Weights of a small GPT-style language model, trained from scratch on English Wikipedia.
Size: 16 layers, 67.7M parameters.
Architecture: RMSNorm before each block, rotary positions.
Training: a variant of Muon for these matrices, 427M tokens.
MLP neurons of a small language model. Each row is named by its layer, matrix (gate and up: input weights) and neuron, and shows model dimensions 298-393. Each number is 128 + 24 x the weight over its row's rms, rounded and kept within 0 to 255. A neuron's up and down rows have the sign that makes its largest values positive.
A block is one neuron, or neurons of one layer that tend to fire together. After each block is what it responds to, as a language model described it from the Wikipedia text at the highest values.

L2.gate340 [164 120 174 177 124 161 139 124 121 115 136 179 129 162 111 125 114 119 190  92 133 143 135 127 115 167 138  86 136 141 144 113 109 162 116 156  95 149 119 113 144 111 168 144  86 135 115 148 131  93 105 110  87 155 140 132 109  88 137 118  81 150 133  80 171 138 102  99 134  68 108 132 160 136 121 113 128 138  88 136 148 150 136 140  79 160 107 129 118 133 126 166  63 160 117 133]
L2.up340 [107 111  97 155 178  77  98 137 146 158 113  54 120 106 123 114 131 118 144 138 163  97 154 124 121 118 118 103 147 149 125 117 126 151 153 154 138 130 132  75 111 128  96 107  97 124 113  79 108 116 109 155  91 147 132 118 143 148 118 127 102  93 197 156 101 110 155 146  73 161 134 142  97 131 121 167 133 152 107 126  93 129 101 115 137 117 102 145 127 121 123 114 130 129 134 157]
L2.gate745 [160 107 139 130 153  90 130 113 119 124  84 133 130  85 115 158 184 110 147 108 115 131 126 138  86  98 117 115 124 121 119 107 115 125 142 140 158 175 135 153 158 150 123 158 156 131 112  95  98 133 140 138  57 111  85  92 115 110 119 133 162 148 104 153 131 150 115 145 128 125 103 144 101 104 125  88  90 148 155 110 154  97  80  99 143 125 131 126 182 177 108  78 144 133 106 130]
L2.up745 [166 135 142 129 172 132 120  98 167 154  59 125 139 105 143 140 143 127 147  92 136 115  93 121 121 131 106 127 167 136 117 158 121 128 139 117 124 156 118 139 123 160  81 180 166  85 143 127 128 115 148 132  80 110  96 115 102 112 110 147 131 134 134 142 124 110 126 148 114 118 130 143 151  83  91 104 101 129 151 114 140 104  53 112 157 144 124 103 168 114 149  84 141 126 141 152]
L2.gate1073 [116 126 117 179 141 142 156 119 129 116 133 102  82 133  93 131  92 145 109 102 129 135 148 131 139 119 141 110 150 138  85 110 121 148  99 137 163 151  78  85 138 131 108 127 160 150 101 102 134 183 145 136 117 139 101 154 146 141 117 116  88 149 160 186 146 153 102 120 104  97 133 137 153 118 186  96 125 101 130 160 134 148 153 140 154 141 122 131 166 161 121 113 100 120 115 136]
L2.up1073 [113 129  89 128 136 135 127  77 146 150 139 140  90 147 147 127 110 149 118  79 114 151 164 173 139 123 178  93 105 119 154 137 142 122 120 130 147 166  74 128 155 153 154 136 118 118 100 150 124 161 126 137 144 145 139 164 167 145 102 141  96 147 161 132 127 125 138  99 106 127 137 129 195 125 165 107 148 104 147 156 163 114 152 163 128  82  87 155 154 149  83 113 127 173 116 144]
L2.gate1095 [ 96 113 140 148 151 121  89 114 127 102 107  91 108 122 135 160 113 146 156  93 132 152 136 133 130 120 115 116 134  84 138 164  94 115  62 124 144 139 142 163 157 107 128  97 136  71 101 131 118 132 112 146 100 152 120 117 103 150  89 139 109  96  85 122  99 123 114 158  74 120 154 137 190 107 100 127 110 133 155 138 108 122 103 126 166 132 116 129 127 128 139  82  89 147 102 173]
L2.up1095 [ 99 144 125 117 140 135 116 165 139  97 104 152 138 111 118 125 163 126  92 133 106 120 141 145 112 126 156 145  95 147  90  94 108 161  96 146 116 159  84 177 135 132 140 113 159  83 133 115 145 116 115  92 119 105  96 147 106 109 113 135 162 134 133 172 113 164 107 150 103  97 110  98  97 106 151 122 102 137 104 127 126 109 152 105 132 132 127 124 122 156 134  95  98 155 159 117]
Colons in structured data

L12.gate36 [114 119 129 131 155 106 129  97 128 117 136 121 144 140 141 129 115 115 156 172 167 176  93 129 129 143 134 132 122  61 119 113  91 149 103 178 134 115 147 170 135 134  99 152 132 139  97 139 128 106 175 105 106 106 113 124 129 143 116  91  88 158 145 129 143  86 100 130 126 127 121 168 119 139 129 127 146 119 167 135 113  94 141 121  94 128 109 157 124 145 138 159 107 135 159 122]
L12.up36 [145 141 151 120 132  99 123  70 112 161 141 142 123 152 116 106  95  67 169 155 168 141 131 111 145 129 130 126 130  80 108 122  98 133  89 176 157 142 179 165 134 152  98 152 146 123 111 101 111 109 161 118 144 122  99 135 149 145 121 135  79 141 159 161 162  80 111 150 119 124 136 179 124 173 126 127 123  98 140 127  86 160 160  67 113 134 100 174 137 163 135 136  88 127 166 112]
L12.gate439 [112 117 134 100 116 140  93 128 104 116 155 130 140 151  92  88  97 156 130  93 157 130 129 124 102 156 154 109 127  83 142 118 120 146 138 128 107 131 164 161 142 181 157 140 112 109 103 143 142 132 121 134 102 133 112 140 149  92  75 113 118 149 117 139 137 112 141 109 120 106 104 160 133 160 109 118 133 113 133 142 112  98 147  97 115 132 181 135 130 142 110 123 120 166 140  96]
L12.up439 [ 84 142  92 106 117 112 121 109 104 115 137 141 129 151 112 146 132 132 104 140 173 135 151 144 118 121 115  92 119  95 116  99 150 148 142 127 132 149 155 112 106 110 139 137 131 144 159 156 139 144 121 125 114 100 132 141 131 117 131 142 118  80  97 119  92 110 122  93 116 120  98 168 163 162 167 105 148 121 152 183 131 131 131  95 120 119 120 176 132 112 136 148 145 107 122 143]
Clause-introducing predicates

L3.gate209 [176 133 146 146 120  95 158 110 136  86 118 165 122 147 136 159 132 115 116 139 140 101 126 122 156  92 134 107 131 131 132 145 150 134 108  76 116 150 122 117 153 113 108 127 129 128 127 163 142 140 146  79 139 127 121 147 138 125  98 145  92  80 114 125 137 115 156 168 121 120 133 120 137 125 112 103 111 114 122 112  92 117 109 102 142 180  76 129 110 110 123 127 114 147 136 115]
L3.up209 [143 131  99 153 105 132 145 138 112 137 125 115 134 142 129 140 102 123 138 103 191 121 129 155 131  98 125 147 171 167 115 136 107 179  98 120  90 148 122 143 152  90 128 147 138 149 142 136 162 132 114  98 149 149 134 115 149  82 159 131 111 136 121 117 125 113 121 132  86 147 135 120 145 122 141 131 126 150 141 105 144 117 127 103 112 175 115 126 118 155 126 134 118 161 125 120]
L3.gate305 [145 138 133 115 109 135 100 118 136 136  96 152  94 127 157 146 119 141 124 142 126 112 136 138 129 134 164 104 141 135 108 138 119 109 114 165  90 122 113 128 148  66 118 166 131 164 134 111  73 145 121  90 140 109 146  89 157 111 120 129 176 149 111 128 100 132 134 160  71 173 126 134 139 161  91 100  76 116  92  65 159 167 145 148 129 128 150  94 184 110 161  77 121  94 159 128]
L3.up305 [121 130 118 110 137 143 113 120 138 149  84 132  97 112 128 173 134 148 103 148 130 115 124 150 123 189 108 130 139 122  99 104  95 131 128 154  82 170 107 116 134 142 130 140 123 129 147  93 109 104 178 105 128  73 118 127 115 144 149 112 145 163 112 143 125 166 142 155 101 144 124 127 135 165 108 111 111 135 133 115 131 184 111 140 108 128 104 125 138 109 126 137  93 104 162 115]
L3.gate465 [133 148 130 146 126 147 126 127 105 132  95 119 115  93 130 111 166 114 151 123 146 111 112 150  88 127 123 103 112 106 152  72 133 154 142 151 114 169 125 142 136 127  94 126 141  96 124  88 109  76 119 111 131 131 138 134 122 123 115 160 151 144  96 136 146 116 115 112  99 104 125 132 123 156 141  86 135 130 108 148 113 158 146 130  84 141 118 140 145  89 191 126 111 134 152 123]
L3.up465 [160 151 149 116 105 147  84 195 113 126 190  95 124 118 159 135 158 128 138 145 156 137 150 146 135 108 140  95 126 142 119 143 105 124 136 124 131 137 141 130 119  94  88  84 124  97 126  67 105 121 128 161 147 152 145 132 125 134 105 104 129 108 154 150 147 111 107 118 126 160 128  91 152 167 107  80 147 146 132 169  96 140 142 152 140 135 124 119 158 103 126 134 147 195 131 149]
L3.gate566 [124 133 116 154 185 150  89 137 132 136 134 114 180 139 117 141  88 132 115 142  88 107 162  91 148 117 126 113 131  88 137 196  74 132 170 140 105 126  81 144 103 131  93 136 135 132 106  96 104 114 100 132 133 122  86 111 134 113  95 181 124 139 111 130 136 138 114  98 102  85 123  86 108  89 157 118 127  94 130  87 160 172 120 141 103 140 122 120 114 163 126 110 130 154 137 129]
L3.up566 [ 75 115 185 136 163 109 138 148 129 106 137 144 126 130 109 165  98 145 126 125 119 124 103 115 138 126 114 129  99 141 134 145 138 131  70 172 157 161 116 129 137 161 141 135 120 103 118 115 134 151 122  82  95 119 115 124 131 121 142 104 110 151 110 152 132 107 111 107 120 135 143 121 121 153 130 140 141 142 112 137 134 162 116 117  86 176 165 178 135 136 184  86 160 147  84 104]
L3.gate836 [117 138  66 143 114 152 112 169 129 101 160 140 120  94 125  96 127  81  97  82 103  64 174 136 163 168 116 106 125 135 119 139 143 108 201 129 132 136 114 109 122 135 140 143  97 119 153 159 121 153 101 134 143 153 160 102 155 138 143 144 125 134 144 119 135 155 131 182 124 145 133 118 159 128 125 122 143 105 145 137 121 125 115 132 136 152 108 130  75 113  90 131 175 153 125 125]
L3.up836 [101 139  61 131 122 142 103 176 116 100 161 145 131 138  74  97  97  90 108  91  77  86 139 137 139 158 108 153  99 133  78 113 143 150 173 113 120 159 117 116  82 109 106 167 125 116 133 121 151 135  81 149 170 107 109 129 127 116 104 138 137 168 149 156 150 147 161 139 123 132 156  95  94 125 152 114 164 123 141 127 115 148 154 134 116 135 102 135 121 142 103 157 175 172 133 120]
L3.gate884 [133 173 105  90 123 130 110 126 120 134 120 145 155 132 107 115 106 109 127  90 136  84 156 172 138 133 156 101 108 155 118 123 147 144 113 133 133 119  98 127  90 113  77  58 157 147 138 126 126 127 113 122 140 124 155 130 166 141  82 135 143 164  92 139 154 118 166 129 151 126 118 114 133 115 150 164  79 135 125 112 149 161 123 112 107 120 119 103 114  98 114 131 151 143 100  92]
L3.up884 [134 164 103 135 143 155 118 165 116 139 130 153 143 126 114 103 135 149 135 107 108 101 117 175 175 159 124 126 150 153  96  75 136 128 142 140  82 164  66 119  87 130 105 100 161 147 143 118 125 115  87 106 136 112 160 137 160 156  32 133 151 148  93 156 138  89 138 124 125 125 116 106 121 113 132 148  88 112 104 106 126 182 117 134 116  97 101 101  87 115 101 135 149 102  79 114]
L3.gate1041 [160 123 109 110 106 134 180 142 135 123 145  77 145 159 125 170 133 168 153 111 168 116 116 122 129 106 113 109 114 127 117 100 142 117  95 126 145 127 123 125  94 117 151 123 102 156  79 113  95 131 151 148 118 127 121 139 107 114 121 150 131 119  65 117 102 175 116 128 151 123 121  90 149 127 128 119 161 123 139 120  85 162 155 122 116 107 139 116 113 148  98 158 139 121  99 149]
L3.up1041 [140 134 150 151 127 123 137 121  86 115 132 124 118 112 134 145 147 135 141  96 159 144 111 124 137  78 125  97 146 181 160  84 169 127 128  81  94 133 154  55 104 109 127 130 122 142  52  86 143 128 166 114 124 112 144 144 144 125 158 130 106 115 131 124  89 139 154 129 105 148  82 132 132  94 137 130 139  91 150 148 151 143 149 143 111 120 122 113 169 124 137 148  90 125 157 130]
L3.gate1180 [125 154  99 142 135 126  95 161 163 118 122 141 109  91 114 141 162 150 190 162 119 133 131 160 145 117 164 108 136 167 124 130 124 116 128 124 124 149 103 135 121 120 101  98 158 111  70  71 107 135 103 135 112 160 129 115 102 145 137 115 157 125 127 141 100 126 169 131 134  90 165  75 117 176 141 118 122 134 116 155 154 105 112 132 113 149 137 179  93 144 157  86 139 132 131 150]
L3.up1180 [128 121  84 124 143 109  94 162 127 118  83 105 132 106 138 160 148 123 155 176 118 120 123 171 174 166 146 103 168 171 136 135 151  99  78 131  98 154 113 176 166 133 105 103 128 150 116  99 104 152 131 154  98  87 115 105  79 112 120 145 159 138 102 116 111 127 157 140 165 128 119  86 141 176 151 143 149 143 120 122 117 116 133 125 127 151  73 174 109 136 148  97 156 137 192 140]
Colons in times and labels

L12.gate90 [136 142 152 134  73 146 115 120  91 116 157  92 113 163 118 127 123 163 101 151 105 115 153 126 160 132  81 167 116 115 120 105 100  72  99 111 154 130 123 113 154 171 177 174 135 142 132 108 129 196 136 109 129 160 139 171 111 107 151  93 147 100  78 173 105 151 134 159  99 119 118 104 134 135  93  88 107 110  79 101 127 117 141 133 107 134 141 124 112 120  95 124 110  96 136 145]
L12.up90 [100 133 195 129 125 118 101  68 107 135 112  87 134  99 106 146 176 116 121 138 133 124 140  94 129 102  69 142 102 139 146 120 130  97 173 102 139 141 125 117 131 148 150 133 136 119 163 136  87 115 107 131 163 103 168 162 142 130 151 124 148 121 143 117 128 124 124 128  74 103 113  56 106 150 105 115 146  98 146 127 137 119 120 105  95 188 164 184 120 108 123 132 146 114 155 141]
L12.gate732 [130 151 143 117 133 147 120 122 108 128  95 135  92 109 137 128 115 120 141 109 124 135 171 106 169 115 116 125 160 114 134 128 111 106 106 109 118 173 127 124 100 154 141 121 110 168 101  96 127 106 110 147  95 155 123 138 135 120  89 122 171 137 134 132 115  91 105 123 138  96 121 107 118 152 141 146  99  99 115 111 160 106 142 164 137  92 141 107  89 123 127 139 107 163 124 110]
L12.up732 [138 136 156 111 104 128 126 128 103 165 142 130 107 178 119 105 163 114 155 154  88 137 127 151 137 114 116  84  94 139 133 118  97  97  97  84 155 132 141 102  62 118 175 140 124 144 144 100  78 109 161 130 124 140 134  91 109 114 167 138 125 125 106 133  96 132 143 129 147 112 175 153 125 156 101  93 116  94 115 147 125 129 103 123 128 162 173 142 122  90 126 131 120 158 103 118]
Table and duration separators

L2.gate48 [169 106  90 114 135 114 120 102 197 176 110 135 109 135 145 128  95 132 109 112 158 163 147 141 117 159 134 118 118 109 133 132 166  95 119 117 137 125 131 131 115 116 154  97 119 140  93 138 140 100 142 131 157 111 133  91 115 107 139 146 143 133 104 137  98  91 162 134 149 126 123 105 151 126 138 106 149  99 105 105 111 127 144 154 145  89 165 129 185 139 107 110 156 132 115 125]
L2.up48 [112 100 109 142 149 102 153 122 130 167 127 124  94  96 135 179  97  99  99 159 158 157  74 140 112 164 106 141 134 108 117 133 170 121 106 153 130  72 163  89  79 148 150 132 151 141 162 148 114 143 136 120 143 149 105  74 137 111 153 122 154 155 112 156 146 100 119 136 134  99 123 102 104 131 112  94 169 151 100 101 105 147 126 138 170 160 118 116 110 163 151 120 142 105 109 115]
L2.gate546 [144 112  66 132  98 133 175 119 130 157 142 116 178 167 126 120 131 120 132 128 129 166 161 143 144 151 105 121 148 121 161 142 128 145 126 137 117 115 121 125 119 135 139 104 126 136 115 106 166  78 118 107 130 190 137  81 116 154 104 141  99 149 110 154 129 145 138 115 124 112 118  99 142 114 120  82 176 155 120  96 124 131 105 123 113 119  76 165 131 102 138 105 105  93 188 136]
L2.up546 [165 167 122 123 105 105 153 143 134 121 129  91 158 172  98 127 165 145 119 170 153 201 175 139 117 139 126 168 138 124 181 152 126 129 139 143 124 132 104 137 101 161 116 100 163 132  99 132  86 118 144 145 121  97 142  74 116 160 102 135  97 136 168 121 198 141 151  83 154 149  99 128 135 101 103  82 142 110 119 140 137 147 114 149  97 154  91 136 129 128 118 136 131 113  73 124]
L2.gate635 [156 122  81 131 142 107 101 115 142 124 113  95 143 100 167 110 122 122 131 132 154 137 147 175 100 113 142 116 164 177  99 116 116 133 134 109 133 115 145 113 140 112 117  79 163 119 102 152 120 183  89 129  63 156 188 127 136 139 125 159 115 164 147 174 142 135 145 135 107 132 153 148 124 101 154 127 148  96 117 132  87 148  83 128 120 132 102 142 154 107 138 169 116 165 150 122]
L2.up635 [136 157 104 167 123 106 141 137 100 132 144 102 128 158 111 171 134 127  84 105 149 127 111  92 179  94 104 172 138 163 134 121  98 121 123 136 128  93 141 114 150 127 124 126 171 161 134 124 130 120 165 103  99 110 143 113 169 130 119 145 101 111 144 135 106 134 124  86  95 142 118 131 112 145 146  94 198 122 151 132 142 132 133 163 111  94 109  85 175 155 180 123 127 113 123 108]
L2.gate1167 [154 135 104 130 123 117 129 140 110 143  80 153  99 141 118 109 103 146 130 115 156 137 140 154 105 126 111 140 141 119 168 110 128  95 137 129 152 147 148 150 126 135 111 178 210 119  85 109 167 151 157 130 169 156 160 145 153 151 148 158  93 152  99 147  83  78  77 116 139 114 142 119 150 118 160 128 123 109 113 113 113  98 146 143 153  92 120 167  95 133  85 134 204 154  96 142]
L2.up1167 [187 148 101 100 124 127 137 128 128 147 102 129 124 144 128 122 128 138 123 130 103 114 118 173 153 129 135 141 126 113 137 122 116 118 116 176 135 135 149 184 106  79  93 141 175 113 108 130 146 138 111 129 130 152 124 118 147 166 152 156  95 128 148 116  96  98  79 139 162 141 133 104 167 126 190 134 132  96 116 113  99 118 113 153 145 160 167 152 109 148 122 146 175 112 118 143]
Present participle endings

L3.gate186 [146 130  87  97 162 136 138 164  98 129 154 130 113 122 110 117  72  97 131 114 166 165 148 165 106 120 138 119 124 146 145 144 137 165 109 122 152 134  92 165  93 117 102 123 150 132 123 104 142 136 152 119 122 147 119 120 100 175 100  96 130 163 103 145  96 147 118  97 152  89  96 129 129 125 159 118 110 139 148 142 127 148  89 119 130  93 120 149 174 140 101 128 134 171 161 101]
L3.up186 [109 155 116 149 130 100 129  83 163 140 139 130 133 155 139 139 140 145  99 149  99 141 131 117 130 137 128 148 153 156 178 147  77 128 146 127 130 138 158 100 144 143 125 136 120 153 126 152 153 109 110  98 144 135 114 151 150 163 126 134  81 137 144 107 126 107 108 151 119 139 146 129  96 111  90  76 128  92 111 101 151 143 125 135 115  69 111 159 138 137 129 101 138 119 116 145]
L3.gate199 [102 146 125 112 129 141 155 161  95 127  99 135 153 136 110 105 112  90 106  86 118 128 100 129 156 128 181 112 129 135 146 152  95 176 131 116 153 132 128 134 119 110  94 147 136 133  66  98 107 114 109 109  87 119 164 139 144 167 117 137 108 105 124 125 161 118 166  84 116 114 111 133 153 150  94 113 137 131 125 112 123 145 118 139 104  95 142 121 126 118 118 143 149 148 117 154]
L3.up199 [ 56 127 122 129 112  71 128 112  84 147  74 130 110  97 111 153 152 110 119 133 116 113 128 105 141 121 117 125 104 120 144 142 134 141 144 112 130 130 121 146  78 149 132 123 102 157 100 134 118  71  96 149 128 130  63  89 125 126 138  98 142 147 154 132 107 146 118 143 134 120 109 144 109 113 146 149 110 170 170 143 142 100  92 111 174 117 130 133 157 149 101 142 164  90 107 154]
L3.gate365 [101 114 121  74 169 136 110 138  88 138 157  92  87 107 120 109 140 107 129 127 124 134 145 106 142 176 100 125 172  98 144  97 127 105 125 102 107 119 127  85  82 137 120 116 146 122 139 110 145 135 111 160 108 124 124 133 109 113 144 101 120 146 102 153 144 138 142  98 110  99 152 120 126 130 212 137 146 126  97  95 147 100 159 131 123  95 139  82 136 111 130 161 121 140  71 141]
L3.up365 [128 187  93 176 100 143 145 123 104 100 108 160 168 141 135  58 119 131 110  95 116 145 152 123 114 105 156 108 125 102 174 179 141 129 122 144 106 142 141 125 119 132 122 135 120 113  98  96 137 134 163 110 166 122 148 113 105 114 127 123 133 189 127 101 136  96 113  96 135 148 123 145 126  94 123  95 115 118 160  86  98 155 128 137 151 117 118 127 119 103  98  91 124 101 143  95]
L3.gate488 [121 127 138 137 134 116 169 134  96 102  79 125 144 127 156 126 168 122 113  92 112 148 157 102 133 121 138 134 116 152 111 130 160 147 144 120 132  86 127 135 129 155 121 115 144  99 126 126 110 132 112 110  87 149 106 147 117 116 121 127  95 145 120 133 123 124  88 144  74 101 147  79 139 146 131 145  85 147 115 146 125 139  79 145 117 121 128 127 116 104 116 144 145  93 112 147]
L3.up488 [122 113 171 130 160 122 151 144 137 111 104 141 154 140 138 131 160 132 115  90 108 130 133  92 134 151 129 129 131 121 121 172 124 186  93 132 161 103 131 126 133 129 142 137 158 136 131 130 130 137 142 139 105 159 114 166 118 115 132 145  99 147 144 133 113 113 116 138 105 120 135  83 125 164 147 122 114 119 140 146 136 121  79 127 112  93 154 145 115 137  76 136 151  66 109 123]
L3.gate621 [126 137  80  88 128 129 151  98 128 104  59 105 141 131 129 114  82 121 134 129 121 176 138 110 156 131 135 126 137 118 109 113 128 109 136 165  73 153 132 111 142 150 104 124 168 144 138 125 122 103 154 133 115 126 151 130 145 151 167  98  92 106 128 164 174 117 123 154 125  75 144 147 135 139 144 103 128 157 130 114 130 136 130  87 162 134  61 134 137 100 140 171 113 106 161 115]
L3.up621 [103 175 112 128 134 131  98 104 106 149 124 144 103 156 139 124 142 133 112 105 164 124 111 111 110 114 161 116 137  84 134 166 124 143 139 140 111  92 133  76 140 146 109 144 174 150  98 116 163 107 175 103 111 133 113 123 142 103 112 113 140 143 153 132 142 108 142 180 132 121 166 166 136 148 105  97 108 157 131 103 116 118 136 116 139 153 123 121 135  77 135 156  94 127 130  86]
L3.gate650 [136 149 126 131 145  81 148 148 119 128 160 116 159 108 103 158 182 134 146 139 163 125  87 136 134 111  97 149 103 146 120 140  89 126 112 113 115 151 156 140 104 124 157 111 203 137  94 127 107 151 158 139  87 127 135 122  93 143  87 144 152 152  99 123 150 157 154 153 135 149 101 176 150 106 139 182 159 126 136 150  96 120 155  68 141 138 106 118 108 155  69 138 141 108 102 117]
L3.up650 [157 141  96 135 136  91 124 148 122  94 136 166 138 114 119 145 162 141 175 130 171 131 135 166 118 132 156 150 126 113 130 141 146 167 139 119 121 118 110 139 123 111 120 105 172 135  57 146 102 123 103 142 141 130 120 127 130 134 139 145 154 146 104 129 149 136 169 114 165 155 105 150 155 112 146 153 135 132  55 123  98 116 112  47 111 122 109 130 109 143  95 140 127 161 153 143]
L3.gate753 [ 92 138 145 134 143 109 135 143 154 119 108 126 113  89 103  98  95  68 124 134 115  92 140 166 140 156 163 130  72 111 157 172 153 110 103 122 142 136 129 141 137 145 110 123  97 110 122 136 100 110 124 100 132 101  84 165 119 113 136 104 134 141 106 133 185  94 142 122 122 150 122  89 115 107 186 100 136 108  95 115 158 112  98 140  71 136 114 139 150 151 143 126 129 144 125 116]
L3.up753 [126  82 100 129 106 110 140 128 177 131 143 115 137 124 104 154 124 136 104  91 127 113 141 126 122 167 152 121 100 104  99 153 123 101 103  95 145 114 175 129 115 110  97 119 155 136 130 129 115  88 124 123 125  93  66 118 171  97 172 113 106 116 114 115 145  77 145 139  89 134 146 179 112 131 141 112 139 109 110 137 102 152 138 107  87 115 130 157  91 119 150 129 166 127  95 169]
L3.gate758 [111 122 153 172 127 114 104 115 122 146 110 116  84 148 155  90 182  90 138 118 195 117  82 126 125 191 127 128 149 134 104 115 145 139 116 150 117 130 142 132 131 151 158 119 155 144 100 136 125 112 149 145 112 144 121 143 116 158  86  91  89  90  96  96 124 154 144 128 135 132 108 127 105 150 120 127 100 113 121 137 128 141 133  87 136  90 118 127 158 133 109 144 127 148 137 109]
L3.up758 [145 122 124 190 166 101 132 120  97 132  87 161 154 142 102  91 142 104 117 127 156 129 115 166 137 121 135 131 171 104 124 115  81 148 102 143 151 147 141 126  68 144 150 107 128 155 122  73 118 126 100  84 112 147 138 143 114 145 122 142 142 113  95 121 127 153 172 105  94 119 119 151  82 126 137 137 123  76 165 139 143 137 104  90 131 135 156 133 130 154 106  94 118 154 134 108]
Verb-completing suffixes